config = dict(
    norm_place='pre',
    norm_eps=1e-06,
    tie_word_embeddings=True,
    init='normal',
    init_std_o=0.00394,
    learning_rate=0.0125,
    max_grad_norm=0.5,
    batch_tokens=262144,
    max_seq_len=1024,
    z_loss=1e-05,
    max_steps=3694,
)
MLP neurons of a small language model. Each row is named by its layer, matrix (down: output weights) and neuron, and shows model dimensions 0-169. Each number is 500 + 50 x the weight over its row's rms, rounded and kept within 0 to 999. Numbers have three digits each.
A block is one neuron, or neurons of one layer that tend to fire together. After each block is what it responds to, as a language model described it from the Wikipedia text at the highest values.

L7.down669:411515512472479505574515481412511447608490517565495555526496534458540549560484488599610563546499528536505509469472619536537465465458517543482571521530481503501575555456504624522542489492519597517549550464589524604464492526602526457530548525498458417516558534460469525556521497521556607520526405480505536500440531457437488550504464531457546493507480493536493507531473477526481449503531470478520480501473520549579515597498533506467557420477506454465545475560444491597470481475432512518439462527431469537461471496
L7.down740:488560507566497470449561502534593511551474593523452505542482545486551557496559431521470469557475585602559491464463580476585495463423451448449563529535512538562542471536382474491492456568445473472556487467429490463575472450512502570575533513532540486465491432515486468534528416511421580537561585651398482564485563541472447547480448441488574539517452496420487483548459378571472558520507568515513489478471419547562460456527459489515510524409507381532583456578539408468534522511442508428526510578561436490477538591
L7.down761:437487509568501531510553549475501516408463523453380452501511573495606509444469528519514421560489491520608490577575447476494473491483403469435527517419463488557453490514536625510545600482476579444491565542488544479496541399500529529500579438514545489439575501496552603464525478546500519530475533544525510519511480516396471461467569452473487527479509574514482477452473411566523478479518550615576591566447472438574404483519522563568504466506516481509447511514443529405502562457417592494555460575400494429527509533
L7.down885:512485457593521527527555476554480467508419513501506585457516502517495495502489540500440546540558533569387449441614546504554514477548382521480476499444573501577551530503438459474545526451506368525509450428457531517498509410490499495456544403503489363480493432557447550496492518537509470488499435483375542528446531483508504427477570464483470482535583501505527460463518456664513404421597530498515468485507436478624508428525537492511475507668433450472573542523456573613564377542521465512592455525545434469435589560
L7.down997:467499553528483565468500442530521448457516458524434410503427522537557491489473531481527491548481441527530581510515494591540473490497562408610448463542460569519468440468550576480548487525515463412498485497418542476468464459471431483544499534477430549485558500528545521446473497411557518498498600503597492489489521600450556473500488424447466501579558431381456483610412466565604524492486528481515580534544534359486530460425447406524556455484491473392404487529514529480514556529442422603521515473421595524434483458
L7.down1055:541458522418463458461504475500521447463499527527516463560503467541351494569563496447535473512509453464471595455586605534532467567507533586567461431545564485403519576432429518533428429446474475507540603529467485546561495543525485520499439543452497511470489487520540466476599446554556524533446569573527520453391468499471572580566410506526593539541450584416468533571466594526494558438490557529485566522520553552597582467520469513487467493534517457558367521569503476482566549505591473506489469474490470512472502435
L7.down1488:413432474466456503503579426489519510537488549524489417499561565449575519526403484632493460557547531465537565584572532591414475504570448476429481433522468532467485528470466459458504421500480478469457521464504514445499526509513486560471494524491492419597535433507610601553450524415456428478469533536471476522468491512462424526563490570434524457378500542535517395527501511587439446466454456591551461467470509488515432448509503526487505418502381463592535496387448463542395472525473433399506532381462530562482521501
L7.down1622:389500620471449536435517435517516470429478465422455463541521490407552449453475543486561579545491468432542636504552559641598426587509542450482540548516358497488561440461463480557521536494510674541500455498602592528483486443496499502524486425491421505501634483469598463526629469487495466460489554535472564465548542461359501549540553409479461482582553547548445423484538470495489451484493451459542528473511435572472417450510499541423459487517582466498512492531519510493436585552464445510439498502504468505484442453
Table cell separators

L4.down651:510506466481516599514456467484515433518610512509475509429486520529426545494476529557461482524578541484440599552424717442415520538613494479567406463493425425518506496527455568498492489543550599493448526482504512609486499525504614531527485456479547499512448506473461536497493470448549573579544512435577504549467523575567423440524471572519432456548658472401453492539572463509496607536527490483457514528505450493468507541586484580489546574530536444544448515541440544523565583469544459452473487526539467448522504609
Sentence-initial "In"/"On" and "-in"

L4.down1968:546531450572425437571575512410534540532461485401407548451588516464523411544462476575511486508368490476405477473474624579519529593503515517565510480449521424511534518453450499531618504583504512604412416501592490515515515390555339510534537518489511569519487511531608528536472462450619486550629514411537534514452548504543453478492540503560383464476565516491507460449423595505486527543425518501463480473459504550482536499533492478460446439513543440482405539544489490459525447477457440468496487504485504512524547493
Token after a number

L4.down1527:474515508520468583557554470517488502552512642467465403517501444394502438630479469463577565483514586541471527434536525502497433462486567517475482514535539581500463468507518515515502484457476472461611486459567551509450516504441439465493493549521417436508554553557566458477451505465564547477563477542544515478534635454514487432542496492432518509551483488480533486495463392502660557510480529453457489498541439552379503501411494577526411437468461462433550511531549522452579527552445429397585514554507537511471500446
Table row ends

L7.down86:499643592462496456566466617502469509471516459528490547450557500469547504495494513443486547486512447495407542526466632511474460530526468519437566455527495634493516557496637476416552452496537384471496529451508453602447455518465451451422404473469564530457515511522357554558430517479547465548558467464459498526524473475500509519503533480492581600476491557442597551540476545480516394464606519555498516466569480479553588429497466554528524497552477415522489482492467471553528352476425490473511502561504581573530464567
L7.down107:511535469529478463547544575549429431476441481427509500473539560568541485474455526470471487550509370430414500496433569462465541455522457602437506487509425462450469506402493428460537562483540457561402526517532622528474457571455437474502590431447456505517528515526398452510521462501487494485500573441503447497495491562451474444502451498509457477436452531558477498519559487492523534533529484464431515512433579610523521393516576449524553493510477566443479467436489635493440524499576493610569464539541518640536504591
L7.down278:343535500595544467524508594488434561465581472491592487481474448390497577570490448472417562421487422566465489474476498495559548471547507524526510560440522443529522575551427460485539546418512459460551538566488510443639504568498517489562543472547469480440500484398501536396476424543471528620526572541498496474492557416532514562537591527469448615561520468520496501459468515451571418459545509502434528504511458426488569508490554517425630551487508504487563469487466558498536486483419601385497555558495508486518570553
L7.down543:463474445522575546493472433502520496510579482493512456520472511502556512508397466386518498494428516483451419464496524464485503492509475538518601487551481419419414416481539430440480444499516461441520480529507503474518559457575395509497489445444564539410514529551521531570512451508553504459534408434534535592476577499403455367544520548587406479453477517529584507485427550468482499517466488457513480491556459527527426537454547475569443492551503468511424429448392519490547494648482520403432586525576477532492542580
L7.down657:440492476509487547476501554462496453506440490536418550549417419442454504504490428440414510516575559458492489408490451523499580451455437487526428506451446515589503449458458574563500517454471441571429465518528496500603550543470469485511535507480514466486492463562479576419445480443495486500532568546487448572494499516420459508568574481508447474471412504409535504504493521470616459504566519442447564513533499489534544464482577540509520570570459495486501550486450519478501532489507519507435515498447537448475680515
L7.down658:397398515544531529542530444444468487578516470466515489507496463463469550353496446584449495518586492443464505491545460521642540536504490466506482552399521610525492511463517489418584489486508603430439503539454553538479523533509511509525505541508461523522497433493456472439505583397471506483597482487512451409525529471511519504523522542494513447564525424560539483472514498540561537541543555478618492433540436538530497509515479534555586501566396535460522520530477538545524461520531574584458526499508488432528463517
L7.down956:456407585523499544524393527544428586446501497510507503494510526524460524549464507467551426515541596413398523475514578447583570487554500494486498545544410528503452479522533466548507531481516552487540543488535506521480489422446529511502523448510518466558513609500484573399543533472538509551442508535460445618458406532377478397505493403490495535506518500446505481615529506444448444505551505593446533509526456468541525476467482527454450524550470496498537503564462463596580487501443644637489469445467532485605505522
L7.down1458:449467489590527435481432491560492441549392494548525596563485488468476540477491452425522459549484498351512543572465390473539478391519524501540589455408456521411460439409506490514552551529478505423481499511444646500469497529525558478508544496532522501500522503517451512477502549520513519526526548490561469523615531453514497472522556515542435378476480460483459505471500427510568404567581534518512543485445491478558540438526454507399481508544496547568478549532538518522548411502435580540479435526469442474510499490
Table cell position tracker

L10.down74:496527522387483487526427522509555509516592442460468467444447493515541419527530455493524499589486399428477477495462437533493425461483451494497501540482595465503563478477438506360494472500388408457452474497484441445536482509461531541510500500507505477518544609430530493475539518444468539481443495498601563515535511527524568407545519470489450553488520486461533544485460479572482559484611500494521490503505504525413465495523529562497503509489493504480509532482587451534504514513530569603510508503526487582486405531
L10.down564:509581465557457529564512477522572468462483563441603430414484515590529500571452541530497515472517501513488531547521574498473440461505540533515441545471463544538533619549532533480500545552529434550412487559479464587407418453559608416561526575453491518549470426461483418524565583450470508500460516484503487518465557493449423388602439474476506472498479509449525519487466500473439521503562519482433404471571493408433527461568515475521546502508489518531502505513499447568557554520488481500457493401519459541528425619
L10.down1366:488499520575489443486511533578490422443506507530512533438554578455523448513582465406524502444582518506528518468546525474495473509560516476535559437478460506444469554528492515541559462500380491588457477483543489432485488421609492553530467494387442463628436512514458505457423494474411480534471547559552449523520547557469509454470482570524504458464545548579434539496413507372542616484515520437567536442516508544520473482587428537474502532419469518527508571508535496453522589503505510457493533550429546462538519503
L10.down1554:548524524498460564412479539424544474483515522517506436410562455499479417477505483490358529497493459477469433511518409557460513490472509445503483465444439569510473587430492493480472398539465506457455483459534602441544443477509407563576508389481433386453568488493547524518518585566439473470465553472624483521480433438465460555500523583451508487486497516480474496547460532565629476369515595546498515519550515385492483486469559412425457515545473506445515531386529505563449386469581496446581558482536444538496457461
L10.down1646:452554494478508519552526465533493454474463486490466485446545529415441534428587481522527454444535542546480527502466556572377567574524431437545499510474470526511413508527521579521469365540566458484536516524529513516500519598549543489594498545544535473490611446467505534581501546486570477478440490400558469502512507520466549521420487533508451499490509580461524534437516450448531514513635462606474525499579613453515463417640541535488422557455578467585489543464535533529571520593442492519554531442544563418445498480
L10.down1829:589575445477479579509475532532477525502545532595555477473506619596486505475361500542524525552585539416542479517486423573518605489534463495448528580540507406457467497485547496530485502413489462499420640461449513517487536484550529634509493500450575465570478506515407536563567502488496468487584555517479495475423497476468553414538564573577496446534580519489516446471551530466515449565485481515507501551573507494445460524587511520556586511459445509502470483505499471450427478513456496498631495572559498502507512482
L10.down1899:472545354478566494540553542437500435475541550444537557464535514495391472481380482497536480433405501520476530508442485520431540517572484435522515458610563547470523481494401578481482483539424508469430536454508513523443430546441462452464562436449432541466474528511498437481466581469519496513507459534531567561437438467500453451486539530503474491492511420493469489578486464567515525429476457545596478625425486640464456518517400476458518437451456568445523460523556535505552457681471489454508464543489476498549462512
L10.down1963:522543483520538547523366531531428479531491521452500452507522598498394553510439584497511456459582528433492552545504433521543533542490530543561486507549439443452562448501560511450529529529521456406412468575505452574594474408558560465460437461467598420545503588466524630489500528547488468504483529465583492525462609472498579471553513549478467452588545467408503559550436491459443543456470453547534496437545543591406477460586463568474480515575488368445478472459512487543560520546567492492453524577478522477544500478
Time-introducing prepositions

L7.down270:477567460490492588555456450498532456497432502539524480434480515533509522481527459492535516446563557433525435499437498506411452469413448391514488574461502474454386466514506580486556436471456487426554622409473546562475583591540599481466507512466530550561457416452485454512504487457517461526519508429469475555418520547547602469558526545537345436582564490464522588466492570478537531482512512425481503492410385547496537483564505533473545533523548491473496456538439422560610550471482581470510516517566525546458462482
L7.down354:474568498452450543483416443478492523521416480586500633592453532458495530499433428605513501462504557454510507510482527535478524458535435511429511488492585562521491612499431504528445569474495452507447437447423456524523477535482473388509435485509464436513531458593471527450550454603535472546488489443476524413457457521571590553449534585456545515522488553576477518565469476459509596468430502450459458547547485420516497586562383476505623519515473636523471480540532525547550604426488587552488470457441505527565485486
L7.down429:476504526476436514457476455559515522494431530444508513422509630500479395456520516478484524509581538629472390560446527465486397495535495428554509530426485470500511559507517404540488424524519440511595539528480576484523505433528477490406486444541445527507462591515587430518467467483449504432532495429464450538496435434536458517506562517567568420443584557456538487549626540520463519506466530437498525533436478470450460535513422486542566507521515461514555566509483476524455514486502534559442490559529490532529405455
L7.down808:493446537512499514515567474485523497467461467505547544531490533571442569465560512488534520425559397440597613500572527584486538545489464440485511526412586481509568493375435541487503510493477572505507459468505505555505493376533548535480511525543558501506501431548425511588507424414427574500579457429465481571532532521428517457524404530509594510378439475487497526513597554405521499540503526532533547587545437511453538549515545497462406447580503463500499517585571524506383475474491485437529524534483442463385467507
L7.down1225:520401525494484523555510552491499504400523508467447562518554522436486568444571559524557521490493532513455405541465651508393480511402508490489570513584388496554464444519534490461513545497595487558522458424490474443420572587493579431435413533517525562423506496510497585494567526516489557416499439442437491558404457530490569551467431490494496469447532507473548490486621501476505568514539430547501574443622453524504606550476540534461481407481556490438510480555524583445497458545494504493593551514444491544464471539
L7.down1962:508515422442519445469523533494456618462529499491486386504431550554465453459525524568497558433568511492429418401375663534428541517513511542522578462392518464445476502496506562550603506552483530443552439453538411438587585500454496548546446527493537480456507487352478446543477530493474552461496569521501514571413498484503496480518545462537533443477539514485404555528558547463494514545464504482419460545533515423444464465488476507536519561378562490461543532529555459542455496528563470609436573560511475547550596563
L7.down2014:451572419449625432434497402510469516422501439576407532548519553440560520486538435474478480424597574442534474573488565438424446489508508477528469492537432492600594525463505500422541470406383442456474543491490538594467532485557502632504484562434601467515477495602436517468503472498525520501517554473492548553493539491535578486468418500539501482487599418553540481629456553461398569438526486468496450542523524481482450498549524587588503495535516569488448513522542442483429547548522459607474503472438416438530517536
L7.down2033:518440421539489478524390546449490455486539366512551437446522559491460496472489505519499508447572536434506547495574496492456595581580516494631512551517475511608465520479553561585528477438557558467515489483558518473451470543560556485498518522439364487488468448487413462508527507494487490593491529472548416536475453477522499458473459546595499509566558485491448577425473483584473476515531451509502485453498611440434480603530531601509454497496523544548508458508490515451500527517524484535467589567527556508603438550
Preposition "in" after phrases

L10.down377:513615497498468626485569570602532501395576524498426499508484433428502528600482488553475540576548463494549604505564677517461500466400497540511502444429468397485539498548472509571459487563556479506507500494445611473556570544611515374465448455470512560529550497511546522470457561512451517482600430515455436478478512548488490551450469450430497461548466542551455479450470520474454565550512558547536432522477488486445524541506503505469530445513547596548499536423445439504513512580543530609493525481542449509402503510
L10.down576:542511558515594463421511439468539532538510449505513520487505521534481458435523483644558574552551505489483517486451503519577464407436458513436556532453460415542548402545505488516485573426632521561463492527503529516423433656559430485501469486530464522442542513464488558512498491424550564460484418506527389517469506495558462435578507488541511424599436409436475501496512490448546475509505525520543516561572624370451622580515548547506474520490466428525585469479521441553452545554492558518565558482529444485526452604
L10.down631:497456563528493530487533484397515541431546443440605495445518536465532530514516508584523604490511478574449562557446478522510449483557474567477558489579456412489449442546430562590521462489497497506525473528427467584408502480487418469541481438480452509579618528497571468539507514549496555563518470499438489489525457524515420497438545470417498493537535543481517471515518591502535445540520527511514518483467441403483456573551546503519527498473500530564457486524338530600478605542497476584469472512504462550506508490
L10.down1051:488547477475503580530537444565455519549489515476512562515482584596484606575500505506485539606489532546447498548476637487460439558442534585584482508556530570468477517419519592504500589424518447501485465507493542526515508467514533531542504435536478508537560507622505426485490538510485475495492525471549621509451493513505444498528632443491459500500568595500523566497410436451516509512469529458449407488498501439418586457476449530547530493509515461497505504530443515425507538486535484535441580548536527541446482532
L10.down1110:459482602466485523492590536445493594451528468432589501449534459493506529530505524441461584512495502557490586547510580589564585522582463515449479520526466538411583503526544549530508468463580436496551549556472479527535511448462607455564455398479518560530586461608532465419601534478428571588499482541484540547544455482425573523528503400644538492482577488393537484555404600561536462547528672505547556468512514511571460632452466564448529447526499504525462530459535586483450583402461539488489453463483561477561509457
L10.down1372:513411510536545499569539574437458508539555492426571464565449474517512567509597517598511469469480584535452602514506512543501564481455474431594535550466423461488549369475527422442493584439476434513421505505386468497425501492517467561502577451438445534539509459486521523491465613479456423540524552510555451561461456419470517580602482484464506523516471522515529535521580572478513455524597485529498495495535569481531498608479552594441529429545465415444488528450450480497574463521526469522468569518573519428495504523
L10.down1642:553444556518523521431492588525464449590538483575474489438507563478535479512388453542474520486434478551461548573505523565502536421458521515463489566509477475442501435523491487543395537516540414476543409478589499481447540521444412383580481498548431500525473597494533497494443517494452447635558550475499570541460431492444481515387471480642584429477442481528558490508426498518521431510516456515435512512452487455422470450486508516396465565409528503585576518485468460415519548559458582478492524572472407496473506425
L10.down1962:462474539541445521429409574398477460495430595479575500493518609541457583456497534528482577516549479485565470527459539535476536432448520546437469429489465523456450478461544545526489517484542508430529461420513543497540557494449486557532590454546471460462419599543514552602481523568573473480474497427430551501456532450403471523480490517529578491475551534387489456536521519440399467543535528534520512577492546555508500543489511489573519458506430401392482500415469499530541546516480511446538514500470431428498454430
Table cell separators

L4.down1322:433542460422538502449562459418445527486430535445430574568508570509466470459504526498539526490502516492527557481449328547518498501505581508525492543517465560529545566538500510614438531416494576511517478475472577534517469591506504558405496468474400560466428448565439580506605453524572443567575621564532489480502514526519471477428526528506453568436458509479520511560464537504468523566467589442420505479495525580474521573559512500525450456486491385430574533484547518628604512367484611546485585487561479497455522511
Table statistic digits

L7.down485:587472563519559531532502558497466495436533432561457496472538457455540368535531478559506479515549432467476476571478620521507569463481455492440482427555492438516457436540544587495511407486492551459481551522578519531446560332443501501573518436502454515579543500526480516551392553452484464551497471426515530520565507412438498472442536475555346575613503476527578558599543569476451478520446495542518511515455487471461531377530529456485573570585564509571476507534535533422531491452436510473525493533586491562508492513
L7.down536:496523486525517455474492421483537561440457563474480545562475507558521497520520606461428444484465503472512473520539479349399477550438471594455548460566494548463478573440575456429479410475494465444574501524572514541474613487466480545505546556444526568561479487540413453491486604524564514504548474521527433406449525594481552479508459600541432583518594582486466481493581571346526614516444479563459431518514327485494493338536429520519414408519503523472533543531473464492510462494500514502490502461473439627464560572
L7.down582:472468401462510472473534538499504424574473523519530502498496454663469479526540434475401586515456493499508532459371519493435444530482528503473568484558436488517541554479571509489491511467495485413447457559548540441406566446519444446507600520481487393529561465482552487513514461534457505493440501443528519550465533482410593588538528416493453476519521515529509461537514552531489438551561390545500486487510470482491510591416590481441480526488513641576485546467549516500617509553454491440567523583543458495505433505
L7.down589:443444590544514463400472487559568443623413450553598515427445433480535439498479601453402516429483562517561531536601655404483494577382481516487472466463485494523613500493535489528397558467517477544555418447477535369526488506463505512521576405541457540524482392507508497433550561458578427497560490505613450474479446554510494505481439514532404456450481578551476438590399477465518495425422538534519466451442523543481456427530490444520512489493480551453555531631546550593527561489502614451444448506449546550473533493
L7.down650:522464509614398432551577501404426430542507598519501471489508567487500522432442541536460460478517480558481495597511462478472448439516562469332498577557532565532476468439422527415531502502485521453473535559474604505483491587532546423532539391463517483491467544448488434581483543508589506482568544532407465534499575499561473525381463528540489527519536486526465520506530452593470597577531505610485506482514502493510499552455556528517458531452465518531481518500509533557441455399515527587448478454549504498502477474
L7.down920:467529564437512472439552548454474551496538549468493597436449464434433487505524532558582545537533555496486464445522455463440438418434482479405441400493569400456557463506434491566507441466541537433461462535482457587436521530598513480441561445513598453522452519485532522542511476451480498528534519476441533460509485448574474399533496453435466471486540536490559501431629495515500486507561557472436566505505434448495513498404487443544561483534476495568522526419513536545533468561460535580471451516533528542510483478
L7.down1062:459446586536477497495505495542577416501626498454566475490566544488510509521462525491574427572432497519474451418520512504477564449461462487524445579488386551510510521487438467537540468544514497503556394495382402584554455558553519526476476575548491474659487480480483548499517505509513496587517440555501460462503451544493445576543518502496492520663503485439550512565572440527444444377453525515552579500541501540531511500432610556541513501476494610419527452580556426523544505566491442483501557472545469470555500486
L7.down1972:449472506498481500386457507495560520520564460546465534564539518475461514501472492417462537598431495480530587554534616444544500461432509505484555486573394440505520477515420610474566455527493438509523510481606503493513510539617517467562486445525478436498478454552490562537596530529542471552486511519492478464519534518434546457486587571650406465534417598513459381598485586514518454560475471393498427495466534502452502573341562549404518454531539487541490478453479467613480447466489516391430485460450407501469518634
Table score-difference digits